Weights of a small transformer language model: 3 heads of 64.
MLP neurons of a small language model. Each row is named by its layer, matrix (up: input weights) and neuron, and shows model dimensions 0-127. Each number is 200 + 40 x the weight over its row's rms, rounded and kept within 0 to 999.
After each neuron's rows, "fires after" lists the tokens most often just before its 100 highest values on Wikipedia text that the model never trained on. A number after a token or word is its count.

L6.up93,210,246,215,266,137,200,170,156,230,233,185,202,204,258,234,175,167,96,200,239,208,146,148,226,204,248,247,200,148,125,191,246,230,233,185,162,172,179,187,158,163,215,231,162,203,234,270,221,243,251,264,142,198,214,179,153,219,263,184,251,216,272,255,241,194,231,169,184,134,205,205,150,199,257,178,221,256,286,178,204,193,143,158,209,241,150,167,125,254,200,170,236,189,232,249,227,211,170,155,205,228,219,105,235,208,224,330,235,211,167,257,236,223,210,214,222,210,179,169,209,240,244,206,210,219,285,167,157
fires after: "\n" 75, " In" 8

L2.up449,192,224,290,215,220,213,234,192,152,211,206,129,115,203,165,193,203,204,270,155,246,147,179,248,156,224,219,162,249,176,176,229,214,207,199,185,190,262,176,104,278,162,290,176,213,325,203,188,257,134,174,203,177,199,71,149,188,185,212,248,199,217,230,174,149,200,191,183,228,214,219,139,260,186,165,183,274,167,161,206,167,250,162,212,214,165,271,166,268,281,230,199,172,215,211,243,191,159,288,175,198,264,191,237,189,227,189,179,234,192,152,195,208,162,207,217,197,156,175,164,246,242,209,215,144,233,138,116
fires after: "\n" 31, " |" 31, " =" 9, ")" 4

L4.up111,180,166,169,198,173,237,231,221,197,174,189,241,246,157,170,181,155,159,262,296,180,161,232,191,195,212,218,177,135,178,131,230,162,213,202,204,183,221,226,159,233,199,176,195,187,171,184,276,239,192,209,154,133,160,199,261,239,218,212,219,159,172,229,121,218,280,226,217,138,294,185,224,300,179,228,147,228,187,257,148,210,244,192,221,196,161,183,225,230,166,245,252,213,149,148,176,164,187,166,209,305,183,176,229,170,274,230,226,165,201,218,183,164,197,172,209,224,145,160,79,185,197,165,230,241,214,162,195
fires after: "." 44, "W" 7, "Wh" 6, "\n" 6, " S" 4

L2.up53,223,171,253,210,222,236,202,244,253,176,250,171,178,206,215,233,138,231,258,208,159,183,164,162,216,223,238,198,205,158,225,200,146,211,184,214,195,208,291,170,138,214,227,237,238,250,163,193,252,198,202,158,160,260,167,200,148,142,203,189,198,139,179,151,215,276,217,179,162,199,185,148,240,255,140,254,174,219,239,185,195,215,204,178,189,252,180,203,236,157,154,188,155,143,274,192,172,161,260,173,230,222,187,229,208,268,201,188,224,231,126,232,201,196,152,91,256,147,172,236,294,210,190,213,206,227,245,219
fires after: " in" 27, " the" 16, "In" 6, " of" 6, "," 4, " In" 4

L5.up528,180,203,221,223,186,154,191,245,236,211,188,200,244,145,171,175,209,214,181,190,197,193,147,259,225,138,152,241,197,167,192,166,199,237,162,243,218,254,133,193,207,234,269,190,200,178,189,231,119,257,145,201,257,160,249,159,251,212,168,197,241,193,151,211,176,299,237,171,161,110,242,204,235,210,236,171,190,340,145,164,246,161,204,238,160,194,175,174,224,239,177,288,216,144,205,232,127,219,194,203,132,278,231,298,146,159,256,198,129,196,161,191,180,136,167,197,179,199,221,161,201,197,190,198,239,230,241,180
fires after: " Y" 13, " w" 12, " Sh" 11, " H" 9, " K" 6, " go" 4

L4.up47,136,224,203,247,225,149,208,204,209,208,234,163,192,162,218,234,248,186,102,210,137,227,243,217,166,180,155,215,162,196,185,270,212,228,179,214,193,267,270,192,136,229,223,226,218,263,195,192,178,116,109,185,129,196,175,253,226,221,231,215,342,123,144,258,171,188,181,228,266,287,217,222,240,224,193,237,263,124,248,197,208,202,172,205,172,201,242,165,239,172,199,192,199,140,197,151,160,243,146,225,184,224,289,111,258,222,229,166,191,192,173,214,204,161,234,183,206,183,185,147,227,200,215,236,145,245,144,216
fires after: " the" 21, "," 20, ";" 8, " a" 6, "|" 5

L3.up231,185,193,262,246,231,137,262,176,200,222,190,198,233,213,236,242,174,200,181,211,292,193,196,172,248,215,204,184,152,246,169,229,107,205,188,209,191,213,216,188,261,215,242,161,284,204,198,216,298,204,196,185,225,189,133,229,243,176,248,122,177,242,254,243,173,165,204,184,259,188,222,206,212,162,195,232,274,220,198,215,190,198,200,182,150,174,184,192,240,142,184,228,184,229,228,224,203,184,216,103,202,199,182,228,292,176,111,199,232,245,203,181,131,188,212,196,148,146,115,242,196,206,225,260,195,194,268,190
fires after: "\n" 48, " =" 35, ")" 5

L7.up143,220,229,234,282,180,156,219,209,299,219,133,183,177,259,166,215,196,215,129,171,228,116,222,226,161,168,173,203,238,199,141,247,183,166,227,227,158,175,238,198,229,171,249,206,247,245,161,194,201,192,193,179,284,143,194,159,213,249,246,159,199,158,238,203,157,237,140,168,74,174,206,139,259,181,193,242,227,233,203,221,229,271,234,186,217,145,192,227,132,232,133,252,194,203,204,242,267,167,172,104,170,181,183,205,159,264,171,194,248,289,164,222,152,209,191,217,184,207,186,153,241,170,207,141,228,203,193,184
fires after: "," 35, " (" 21, " $" 13, "$" 4

L3.up454,268,180,217,181,206,204,272,212,168,235,225,180,243,212,145,201,185,197,160,193,258,258,219,208,207,185,235,162,174,207,189,144,210,220,219,219,155,270,183,141,198,204,233,178,218,187,240,218,226,212,201,210,243,225,181,168,126,151,291,217,155,212,208,179,244,132,213,251,224,217,204,235,198,229,240,188,267,204,143,232,229,232,214,209,167,183,195,221,271,183,257,206,180,170,262,215,176,176,287,113,129,157,183,154,169,176,157,262,296,163,173,164,115,170,264,253,183,198,160,151,179,219,155,167,199,244,241,123
fires after: " =" 34, "\n" 19, "," 4

L7.up544,190,169,205,177,190,210,198,219,181,300,193,125,224,286,177,212,162,176,136,164,248,164,176,187,255,250,224,249,217,266,170,200,184,149,172,118,224,232,234,232,184,157,219,181,245,233,164,191,261,227,287,105,208,196,179,241,208,200,156,244,275,182,218,141,123,220,169,209,161,212,182,178,180,258,142,150,214,231,201,204,131,191,173,201,216,147,221,248,220,193,209,214,282,216,167,175,118,177,174,188,215,220,170,208,180,254,156,247,187,171,105,236,228,252,209,166,143,221,244,146,176,200,179,190,159,220,190,205
fires after: " L" 28, " l" 15, " un" 11, "L" 7, "\n" 5, " Rel" 5

L6.up600,255,235,241,172,256,194,200,171,219,215,212,171,208,191,174,119,164,202,195,270,165,196,182,229,215,156,234,203,172,239,234,230,134,211,245,214,249,152,173,209,200,224,172,129,169,160,126,211,217,263,237,206,214,279,213,131,172,159,185,209,204,181,184,148,152,277,194,179,160,219,194,72,230,269,108,154,214,199,213,121,123,235,229,239,161,234,152,184,242,263,226,203,170,162,230,150,203,195,150,222,191,116,165,232,262,239,222,267,154,208,192,225,232,262,198,199,208,224,250,164,215,121,168,165,180,184,240,247
fires after: "-" 27, " \"" 10, "c" 9, " un" 5, "b" 5, " to" 4

L4.up521,253,216,190,181,278,193,187,189,277,193,210,156,160,173,190,151,135,197,223,195,211,167,158,212,211,283,236,268,141,210,212,247,209,177,175,236,123,214,207,220,141,172,218,230,217,245,149,236,270,174,109,185,180,187,183,186,143,232,175,210,211,210,120,240,172,233,183,158,190,222,327,188,218,222,300,231,240,223,166,233,188,137,176,187,229,217,212,165,234,167,158,216,133,175,211,257,231,205,264,204,200,210,216,202,174,238,140,112,218,196,190,210,229,209,158,230,229,186,247,257,155,265,288,219,169,253,139,213
fires after: " |" 64, " 3" 8, " 4" 5, " 8" 4

L7.up623,230,214,87,250,221,198,207,151,254,281,237,188,165,170,211,195,244,248,240,250,195,222,197,215,143,224,191,207,193,158,230,199,169,207,206,224,243,160,168,251,259,138,222,140,135,203,131,280,202,204,214,225,167,221,167,167,248,252,200,157,206,261,197,169,139,167,156,121,206,152,208,285,172,188,232,193,217,240,216,199,238,199,174,139,225,165,235,217,171,242,176,204,198,189,222,170,255,225,154,230,246,122,177,181,195,169,220,143,185,212,200,204,197,246,132,154,300,149,225,211,311,247,270,184,178,245,162,236
fires after: " P" 14, " C" 11, " p" 10, " Cat" 8, "C" 6, "P" 6

L4.up337,174,186,231,237,236,176,216,221,211,283,226,161,220,215,190,183,184,175,215,205,241,161,167,203,184,218,223,167,149,148,196,158,143,220,221,135,272,132,124,206,198,152,263,113,211,213,153,148,244,239,244,237,200,234,151,173,187,241,219,212,192,208,246,144,237,209,201,166,235,222,168,115,220,199,174,235,161,214,215,234,141,140,187,201,309,250,253,109,221,224,176,194,68,220,210,169,185,143,133,200,222,167,223,242,231,240,205,209,212,188,196,238,251,187,211,199,230,222,198,190,207,211,189,225,222,259,145,163
fires after: "\n" 71, "." 4

L6.up415,146,218,217,206,223,226,191,211,249,205,270,163,180,240,164,245,186,183,176,272,186,214,137,183,213,218,199,150,234,248,151,188,190,195,224,231,215,207,174,178,169,195,157,210,168,306,109,159,182,255,220,232,167,263,149,231,201,193,178,263,214,205,131,257,204,202,245,196,221,144,165,238,306,227,236,281,179,248,161,217,150,167,170,175,236,153,150,194,121,298,263,199,149,241,212,189,170,185,238,190,123,280,202,189,198,187,124,190,194,176,193,209,221,187,154,232,168,161,169,227,179,181,302,179,173,191,221,219
fires after: " In" 19, " (" 16, " co" 9, " Pro" 8, "-" 7, " in" 5

L4.up548,160,184,163,184,200,98,173,219,253,190,281,147,179,233,185,195,202,199,214,189,308,194,183,191,253,198,171,190,213,165,166,157,228,220,106,181,170,239,207,211,180,237,236,224,180,242,232,231,240,208,219,115,252,224,233,186,184,257,230,184,254,216,229,218,222,165,213,187,202,144,165,202,185,233,167,152,253,243,247,178,190,160,265,169,315,145,281,180,227,197,177,213,192,145,237,224,120,200,239,236,237,198,208,220,203,175,226,176,223,208,125,219,231,213,198,216,240,209,315,226,263,158,189,155,208,233,164,189
fires after: "\n" 77, "===" 5, "ies" 4, " (" 4

L6.up571,185,150,186,232,151,207,250,199,224,130,153,120,155,204,180,185,142,176,264,224,231,229,118,210,216,214,263,247,179,140,217,207,174,235,172,209,141,210,173,181,151,213,170,166,150,216,186,238,111,242,219,118,161,233,149,237,212,160,275,157,161,182,240,202,224,193,149,189,165,344,189,192,211,167,222,215,251,217,232,177,194,166,221,217,233,190,172,252,214,245,221,218,234,156,183,132,190,229,169,160,224,207,235,221,174,219,200,197,158,174,175,224,216,155,256,166,244,270,193,166,240,315,209,264,261,204,163,158
fires after: "." 16, " c" 13, " C" 9, " b" 7, " g" 5, "," 4

L6.up86,188,191,189,231,201,156,128,195,180,181,228,244,218,212,147,190,224,223,265,107,185,163,204,211,185,139,260,180,227,123,191,178,154,208,203,239,289,250,217,229,179,213,263,204,177,207,201,177,292,216,192,216,207,173,216,234,143,171,214,233,194,205,195,138,190,205,201,185,256,216,213,188,199,231,207,205,204,160,183,194,183,208,184,263,231,147,200,213,153,234,113,300,204,250,213,266,224,83,157,236,285,163,262,215,206,201,188,202,156,174,203,235,174,189,253,125,242,149,234,199,142,202,246,185,255,165,204,238
fires after: " the" 37, " The" 7, "The" 6, " a" 5, "the" 4

L6.up322,170,162,182,165,205,243,200,220,206,269,197,253,237,270,184,140,183,227,250,209,195,174,220,150,220,179,233,240,245,149,136,179,230,256,224,221,252,251,191,193,187,169,243,201,205,195,192,178,204,182,249,150,193,218,187,199,152,199,217,211,219,168,151,196,146,204,251,171,170,294,181,181,186,181,216,170,125,222,234,139,225,172,217,212,205,164,159,210,227,159,202,200,191,175,126,167,195,257,252,153,225,161,180,166,221,227,206,236,186,297,109,158,94,183,247,222,144,212,202,191,174,215,164,145,187,179,217,203
fires after: "-" 23, " un" 16, " Un" 8, " L" 7, " W" 5, "S" 4

L7.up375,195,170,210,196,244,171,111,170,244,176,209,206,273,203,163,212,120,256,200,250,241,174,168,181,259,204,174,216,219,235,207,165,149,240,191,184,141,236,233,189,200,176,309,198,153,249,242,239,227,164,280,193,214,271,275,190,263,246,215,199,178,237,239,186,216,183,263,181,223,190,199,260,211,208,144,236,233,156,228,238,186,200,191,270,219,163,167,180,274,200,171,232,155,216,185,212,199,152,232,163,171,247,185,204,192,208,199,243,251,197,242,99,200,193,202,180,171,124,284,160,178,259,208,188,182,212,226,205
fires after: " (" 23, "–" 10, " in" 8, "|" 7, " In" 6, "\n" 6

L7.up156,212,201,176,248,161,220,168,286,217,219,273,180,168,218,197,197,257,130,211,178,201,164,235,169,221,211,170,290,283,167,192,184,161,138,231,184,113,223,224,138,173,208,226,197,226,244,146,150,218,147,150,188,288,127,193,233,232,248,221,235,229,141,261,163,192,166,262,199,170,249,209,138,191,114,190,180,243,187,265,264,207,176,211,246,196,234,187,200,245,123,235,177,203,240,235,208,149,199,221,253,226,262,204,288,262,237,226,148,205,128,156,208,173,202,141,219,227,178,236,191,174,142,214,215,218,295,199,273
fires after: " (" 20, " \"" 16, "-" 13, " w" 4, "\n" 4

L5.up274,250,131,165,230,203,159,248,196,208,206,201,282,251,181,186,145,187,174,163,181,187,176,219,265,261,229,213,211,163,204,182,225,125,169,209,241,180,208,256,167,248,226,169,118,199,294,168,227,160,245,249,169,222,171,175,130,194,253,236,272,190,168,176,140,213,253,228,226,212,234,239,169,257,139,171,226,145,223,153,151,199,195,257,195,218,206,150,156,196,190,242,169,157,229,247,167,159,153,224,210,171,191,217,220,225,138,258,144,190,220,163,249,198,156,259,157,226,186,197,157,219,146,220,283,233,212,309,309
fires after: "-" 26, " (" 13, " \"" 8, " t" 4, "–" 4, " fl" 4

L3.up352,273,266,211,226,218,264,265,186,187,182,243,246,202,233,180,176,166,160,172,229,233,190,168,266,194,161,226,181,195,199,229,245,184,233,162,237,215,120,139,149,234,211,294,121,190,197,191,200,219,247,208,164,231,179,138,119,198,215,228,210,186,266,140,178,227,205,186,174,211,241,158,195,215,281,188,140,150,212,275,169,212,157,126,259,223,201,216,211,187,185,228,226,154,236,219,216,195,182,192,128,283,199,137,217,142,203,233,259,160,209,192,141,172,140,261,199,215,275,216,150,172,261,199,161,192,268,218,201
fires after: "." 53, "\n" 34, ".\"" 4

L3.up406,234,222,218,210,195,189,199,236,218,238,206,198,233,225,249,213,265,171,208,246,225,146,203,162,185,165,191,221,214,214,219,208,213,215,169,252,214,234,232,222,147,146,259,225,214,214,183,194,259,239,243,174,190,149,235,218,94,200,149,258,205,283,179,130,253,223,145,209,210,234,223,107,197,127,271,180,232,271,218,127,229,242,153,144,227,213,247,164,226,295,138,194,158,178,217,182,199,258,180,211,192,101,188,148,181,137,151,252,176,197,186,141,227,234,185,172,183,177,240,136,193,183,208,235,215,216,251,129
fires after: "." 22, " G" 10, " of" 8, " to" 5, " y" 4, " During" 4

L5.up365,186,171,241,198,136,206,203,173,185,130,203,187,186,252,264,188,163,272,130,147,159,199,214,183,201,206,100,231,166,203,137,147,182,251,169,178,263,167,259,205,178,225,257,168,214,216,185,155,168,125,210,153,189,203,184,207,176,195,239,223,209,200,208,206,190,225,216,185,181,260,121,170,253,171,291,226,171,247,280,163,168,136,161,199,207,222,256,237,199,211,220,218,253,207,195,193,260,291,151,245,193,197,237,154,152,233,220,221,252,195,187,191,194,168,263,229,164,223,158,142,141,101,265,138,148,237,243,203
fires after: "==" 46, "″" 9, "rit" 5, "-" 4

L3.up117,154,237,202,237,137,216,215,264,206,155,247,208,176,211,181,181,140,208,181,233,250,183,217,193,207,248,240,181,197,243,234,184,195,163,135,258,189,266,217,123,186,177,237,226,231,202,222,210,209,160,204,201,137,172,220,235,170,241,165,191,242,207,222,161,156,131,163,263,204,157,195,243,191,252,183,202,324,134,206,213,192,183,218,219,133,132,117,189,207,146,233,208,217,299,226,184,117,147,273,251,240,264,215,148,189,244,228,192,191,176,194,229,124,194,160,231,173,223,236,226,176,120,187,221,224,269,168,215
fires after: "\n" 46, " \"" 6, "-" 4, " (" 4, " a" 4, "," 4

L5.up0,168,259,226,186,162,203,195,202,162,238,184,153,165,137,220,170,207,190,238,245,233,185,206,170,220,158,272,292,158,142,184,213,126,197,314,178,224,143,226,214,149,212,181,165,229,188,231,192,243,220,174,93,136,136,176,212,153,227,226,267,289,200,203,174,213,239,213,199,161,284,243,181,227,167,253,123,156,254,239,102,233,179,236,198,194,157,198,223,207,169,189,178,262,143,231,168,218,258,162,252,197,134,153,195,190,183,217,197,189,184,190,190,184,209,124,205,219,219,200,196,221,253,178,189,151,242,114,184
fires after: "." 49, " Website" 9, " because" 7, "," 7, " During" 4, " In" 4

L5.up576,198,209,249,219,189,210,237,190,252,232,210,187,154,167,157,224,180,194,247,223,170,210,257,239,247,171,264,211,221,177,195,208,199,148,157,192,167,184,172,233,222,125,177,192,101,240,172,232,186,160,229,183,198,192,177,224,265,284,241,254,240,197,254,196,228,165,173,137,117,268,145,291,243,154,197,227,205,246,216,248,237,190,180,231,247,198,187,133,210,235,248,196,207,152,216,206,187,261,158,204,199,210,166,155,173,256,171,219,190,198,176,205,249,234,182,157,220,183,182,245,277,196,214,296,129,191,182,217
fires after: "\n" 34, ":" 7, "." 7, " was" 5, " that" 4, "," 4

L2.up364,175,210,240,182,214,249,235,222,220,165,176,211,172,225,224,261,216,170,288,244,165,148,183,226,219,217,198,190,164,227,115,233,119,194,132,201,181,196,204,253,201,224,234,230,165,252,152,223,200,225,146,104,234,222,167,140,188,172,211,190,191,251,202,203,201,175,237,178,229,203,179,235,268,206,228,169,225,159,231,238,170,246,182,251,183,199,265,244,241,164,173,216,185,250,166,253,175,149,236,173,193,162,160,183,240,215,209,169,140,84,159,85,219,131,144,185,300,206,150,108,187,228,239,187,282,184,174,159
fires after: "\n" 86

L3.up430,129,198,214,201,250,139,202,197,184,198,215,189,208,217,163,184,242,269,281,260,189,188,223,206,254,198,235,167,228,171,242,238,167,218,160,166,179,246,209,200,189,212,183,196,178,262,183,203,238,225,293,187,206,187,182,238,149,157,235,185,181,193,215,144,257,262,158,193,163,169,202,183,199,287,184,257,191,209,205,184,200,190,205,169,205,126,232,165,239,206,127,161,135,186,259,151,198,171,193,172,173,235,204,214,254,189,225,237,234,149,155,258,228,228,157,177,267,154,237,127,256,167,259,231,158,274,75,130
fires after: "\n" 62, " (" 15, "==" 8, " \"" 5

L4.up28,215,187,214,224,160,231,178,171,223,260,208,260,237,183,226,142,172,285,230,223,123,201,231,186,241,293,261,242,198,242,143,219,163,163,227,222,188,215,251,164,184,178,160,206,138,211,232,299,254,177,197,191,205,216,222,203,145,141,248,194,179,188,299,175,190,209,250,172,167,256,214,217,258,117,264,169,266,151,197,239,210,217,106,178,190,161,217,216,154,149,210,170,193,240,266,200,210,192,128,168,212,225,181,236,124,223,205,163,230,222,172,176,172,238,192,175,284,220,184,191,168,178,142,151,220,231,184,212
fires after: "\n" 64, " the" 4

L6.up204,261,263,225,234,259,149,200,145,214,167,180,206,245,154,127,213,181,277,215,252,203,205,225,183,173,284,218,158,248,213,227,152,147,230,228,208,173,163,263,221,145,101,205,276,202,166,160,200,252,190,233,235,229,175,143,217,256,211,133,295,168,208,181,260,208,204,194,140,218,176,304,183,217,218,242,283,193,268,221,207,248,218,186,135,127,190,226,178,234,232,172,249,209,191,237,221,201,185,147,241,211,223,205,185,220,199,169,141,201,215,146,198,221,231,135,148,192,241,257,211,186,207,118,190,135,207,147,166
fires after: " 1" 14, " 2" 13, " 3" 11, " 8" 8, " 4" 6, " S" 6

L4.up494,161,195,307,210,225,134,137,247,263,194,198,161,209,174,129,203,203,147,166,191,249,205,166,174,270,177,215,223,36,174,206,247,210,174,134,257,209,184,199,156,228,232,160,196,178,246,176,292,129,259,190,177,107,211,216,194,170,219,233,254,214,215,187,157,186,213,181,184,226,235,218,199,282,155,193,249,252,241,173,255,159,198,276,266,220,235,229,143,182,139,224,247,226,170,207,218,147,199,188,149,250,239,230,170,189,243,251,187,164,199,214,169,152,157,179,252,274,172,189,211,189,133,211,192,199,248,133,204
fires after: " |" 21, " \"" 14, " (" 13, ";" 10, "\n" 6, " S" 5

L6.up220,201,125,269,237,233,226,116,238,268,177,238,212,243,203,140,199,273,118,207,196,182,218,162,181,273,231,183,199,198,173,137,187,225,212,169,189,193,135,230,159,163,191,232,228,295,194,156,183,243,200,188,116,177,229,210,225,167,220,273,202,294,186,200,243,106,220,254,219,194,232,197,187,206,157,175,223,219,252,254,207,200,191,238,293,219,194,91,248,144,165,214,203,171,240,205,236,122,172,113,143,245,190,201,194,221,268,148,190,191,230,188,152,218,231,159,205,133,188,221,212,154,236,155,252,288,228,208,280
fires after: " (" 27, " \"" 15, "\n" 8, " re" 6, "-" 5, " sy" 4

L2.up572,200,155,262,207,219,152,144,198,247,188,248,160,170,236,249,187,162,215,231,250,234,195,142,197,186,165,227,162,203,185,200,159,233,181,212,233,155,230,246,190,211,206,222,199,246,215,185,162,223,233,204,154,161,243,183,226,205,218,215,179,214,117,188,147,142,221,242,214,170,224,137,163,188,215,181,269,154,231,263,229,161,230,190,259,231,165,260,193,122,174,151,293,125,173,276,160,234,179,300,178,205,251,129,213,217,175,133,223,212,222,208,179,209,187,211,228,173,191,163,187,264,176,235,197,227,228,209,180
fires after: "," 13, " in" 13, "|" 9, " (" 6, "In" 5, "^" 4

L7.up79,244,221,199,197,72,161,240,170,202,227,256,140,244,191,179,147,211,222,241,153,200,244,215,189,247,168,216,255,160,240,142,159,153,195,222,235,164,270,216,175,214,190,201,200,227,130,185,228,198,200,234,207,274,178,224,166,213,141,151,183,233,128,219,134,108,163,172,221,141,192,174,171,191,134,223,185,117,219,256,253,238,203,222,188,236,185,182,221,240,195,144,238,222,222,151,135,189,233,257,193,153,227,209,212,264,175,240,273,196,181,209,154,166,192,210,208,136,221,223,195,196,212,202,206,182,212,315,189
fires after: " F" 22, " w" 11, " Y" 9, " f" 8, " Qu" 6, " W" 5

L3.up47,120,239,198,173,250,206,231,219,170,224,198,148,192,269,178,153,120,174,207,189,191,154,230,219,228,216,173,180,233,161,179,210,231,202,261,224,160,274,216,147,228,196,202,255,158,260,210,155,229,258,238,214,230,234,102,221,194,192,241,219,198,224,205,228,142,181,218,222,223,170,237,188,216,147,154,147,272,215,147,201,173,258,246,169,226,205,282,124,245,135,222,184,189,195,279,124,196,192,237,237,202,256,202,245,193,218,218,258,152,180,228,167,157,257,241,179,185,180,166,221,278,200,125,267,225,235,192,147
fires after: " =" 40, "\n" 38

L4.up143,234,221,226,212,233,178,177,163,258,191,195,177,192,204,211,215,287,164,196,121,157,229,266,213,181,95,231,102,149,221,189,163,194,198,202,163,248,181,198,244,104,229,244,194,188,163,155,153,201,113,217,211,201,209,136,199,183,253,298,189,207,211,190,220,207,174,196,234,166,202,306,132,172,133,237,204,209,188,209,183,265,190,183,247,205,239,159,260,207,155,141,153,207,188,169,210,204,229,265,183,222,154,264,249,219,202,238,216,220,218,201,146,202,190,244,225,236,146,191,139,279,232,224,216,185,280,192,251
fires after: " the" 31, "==" 9, " at" 7, " as" 4, "," 4

L5.up70,258,214,211,187,179,147,176,209,194,216,241,174,232,149,174,180,234,304,225,241,170,196,278,203,135,145,186,183,225,194,130,178,186,241,195,199,230,210,187,189,99,139,130,137,117,218,121,155,248,214,151,170,200,266,175,219,154,174,195,139,228,186,123,174,215,162,173,238,185,249,245,244,194,213,274,154,137,167,242,228,202,179,196,243,180,195,137,192,188,164,213,194,105,207,202,247,233,211,193,208,265,202,226,132,209,171,190,140,184,161,234,176,195,174,165,185,249,156,171,218,262,209,203,266,234,176,170,285
fires after: " the" 21, " in" 18, "C" 6, "c" 6, " C" 5

L2.up474,243,212,201,140,208,253,180,186,202,214,218,272,196,223,218,216,198,232,268,141,249,181,152,173,162,204,183,157,217,169,238,194,127,236,197,176,128,198,221,147,161,203,302,252,248,264,180,257,203,211,245,207,295,211,161,170,207,185,263,260,145,195,239,225,122,269,212,206,143,165,267,182,240,243,237,216,220,171,207,150,268,230,177,250,139,176,242,185,251,198,176,236,164,191,187,156,221,165,186,212,128,311,88,255,161,199,210,149,249,208,222,207,188,263,193,226,231,228,193,240,224,152,178,187,223,247,183,222
fires after: " (" 28, "–" 25, "\n" 14, "-" 7, "." 6

L3.up198,264,213,248,115,261,180,233,253,140,215,221,203,189,161,220,139,203,151,236,196,200,111,121,172,182,215,171,182,209,170,247,167,214,217,186,183,277,161,183,170,154,129,182,196,207,206,183,187,218,258,234,175,195,195,212,248,244,225,198,162,162,236,225,197,139,252,188,248,190,162,273,165,186,167,183,205,228,167,333,211,151,229,178,230,191,266,157,190,250,204,209,197,106,239,184,139,275,174,191,165,202,235,203,312,180,136,173,165,264,218,156,169,239,195,173,212,228,248,215,227,190,235,235,166,128,234,198,181
fires after: "\n" 45, " to" 6, "-" 6, " and" 4

L2.up624,214,217,145,222,165,175,238,249,191,256,174,176,261,182,220,179,143,194,249,188,171,187,176,257,261,281,198,219,256,167,166,208,250,228,249,197,201,158,207,156,208,127,307,199,175,234,256,195,172,242,199,201,119,175,113,182,134,235,162,198,220,227,253,183,213,167,116,151,216,236,230,165,185,193,189,228,194,198,244,199,284,112,112,176,201,177,240,250,223,262,191,173,222,190,218,226,181,219,151,150,200,203,156,179,170,260,176,227,196,164,160,120,256,216,194,210,235,250,129,249,165,250,206,243,285,239,146,183
fires after: "\n" 40, " |" 11, "|" 6, "ux" 4, ";" 4

L6.up212,216,202,245,136,188,242,203,235,277,206,261,182,158,196,155,256,145,225,135,231,126,217,202,162,174,168,157,163,126,205,205,167,253,211,196,189,170,178,250,216,168,156,197,189,212,232,135,196,206,141,286,211,179,147,156,172,211,107,225,215,233,246,262,136,215,228,208,182,88,176,148,164,166,141,220,139,216,163,266,214,200,160,134,258,217,218,242,199,194,264,243,176,178,246,142,132,231,228,240,256,228,236,250,187,255,210,186,267,194,191,233,125,205,174,201,219,245,213,231,250,166,236,209,162,205,274,212,227
fires after: "==" 17, " a" 11, " (" 10, "-" 8, "C" 6, " was" 6

L5.up227,214,271,254,129,234,155,198,182,194,197,216,225,219,214,251,229,203,248,195,153,170,183,209,250,81,172,197,165,121,171,204,225,205,205,203,258,232,186,160,236,239,234,228,253,143,197,165,154,251,239,249,182,185,217,242,183,195,198,224,277,174,221,152,138,176,228,145,118,211,174,202,173,266,231,214,215,231,183,233,132,178,158,201,207,165,206,237,192,221,229,193,294,172,155,133,216,214,212,193,210,272,160,227,198,191,184,201,241,200,238,234,201,188,186,197,140,235,150,144,179,166,177,290,224,251,203,238,203
fires after: " the" 30, " The" 20, " c" 4

L2.up362,129,243,175,239,216,231,203,233,193,212,210,199,203,234,215,237,157,218,239,215,219,212,214,100,181,181,149,182,276,154,277,155,130,210,229,245,182,182,210,231,155,264,186,205,219,261,214,177,240,152,197,215,276,191,237,213,246,223,233,134,168,175,271,158,104,249,227,216,195,204,262,194,130,204,154,224,174,248,173,154,168,228,245,219,183,211,185,175,223,186,247,187,189,222,227,150,205,232,226,198,205,209,213,229,202,212,227,164,296,182,153,209,191,212,186,141,213,309,167,154,177,203,61,267,185,205,201,185
fires after: " (" 35, "–" 11, "\n" 11, "th" 5, "-" 5, " CD" 4

L5.up307,215,216,231,255,167,166,224,175,206,193,210,222,141,250,239,185,203,165,147,249,190,262,253,312,233,197,173,256,224,164,187,175,187,228,173,155,222,171,151,120,189,161,241,154,219,182,212,184,263,133,229,172,264,276,137,223,140,254,201,259,215,167,185,299,255,178,202,140,209,201,142,187,201,241,234,249,195,169,224,204,207,168,242,183,225,236,282,181,220,169,150,209,190,215,220,229,119,135,192,271,204,161,251,184,214,165,217,290,198,206,104,183,227,212,233,128,160,185,129,178,272,187,183,141,146,245,192,246
fires after: "\n" 28, " the" 15, " a" 12, " The" 11

L3.up399,256,169,243,141,255,220,217,171,270,180,192,218,162,205,198,138,176,192,220,170,178,252,197,162,274,292,215,219,185,243,206,184,188,171,129,250,188,155,227,213,160,230,212,152,197,202,221,246,195,204,107,207,220,154,227,196,208,123,221,235,120,223,233,116,234,219,228,212,193,184,234,134,243,208,234,195,239,201,209,167,163,251,218,250,236,215,231,205,185,106,155,165,249,203,209,217,181,227,131,186,167,245,178,184,213,223,172,185,195,166,116,143,181,190,189,205,223,214,264,166,235,173,220,193,183,229,169,175
fires after: "\n" 62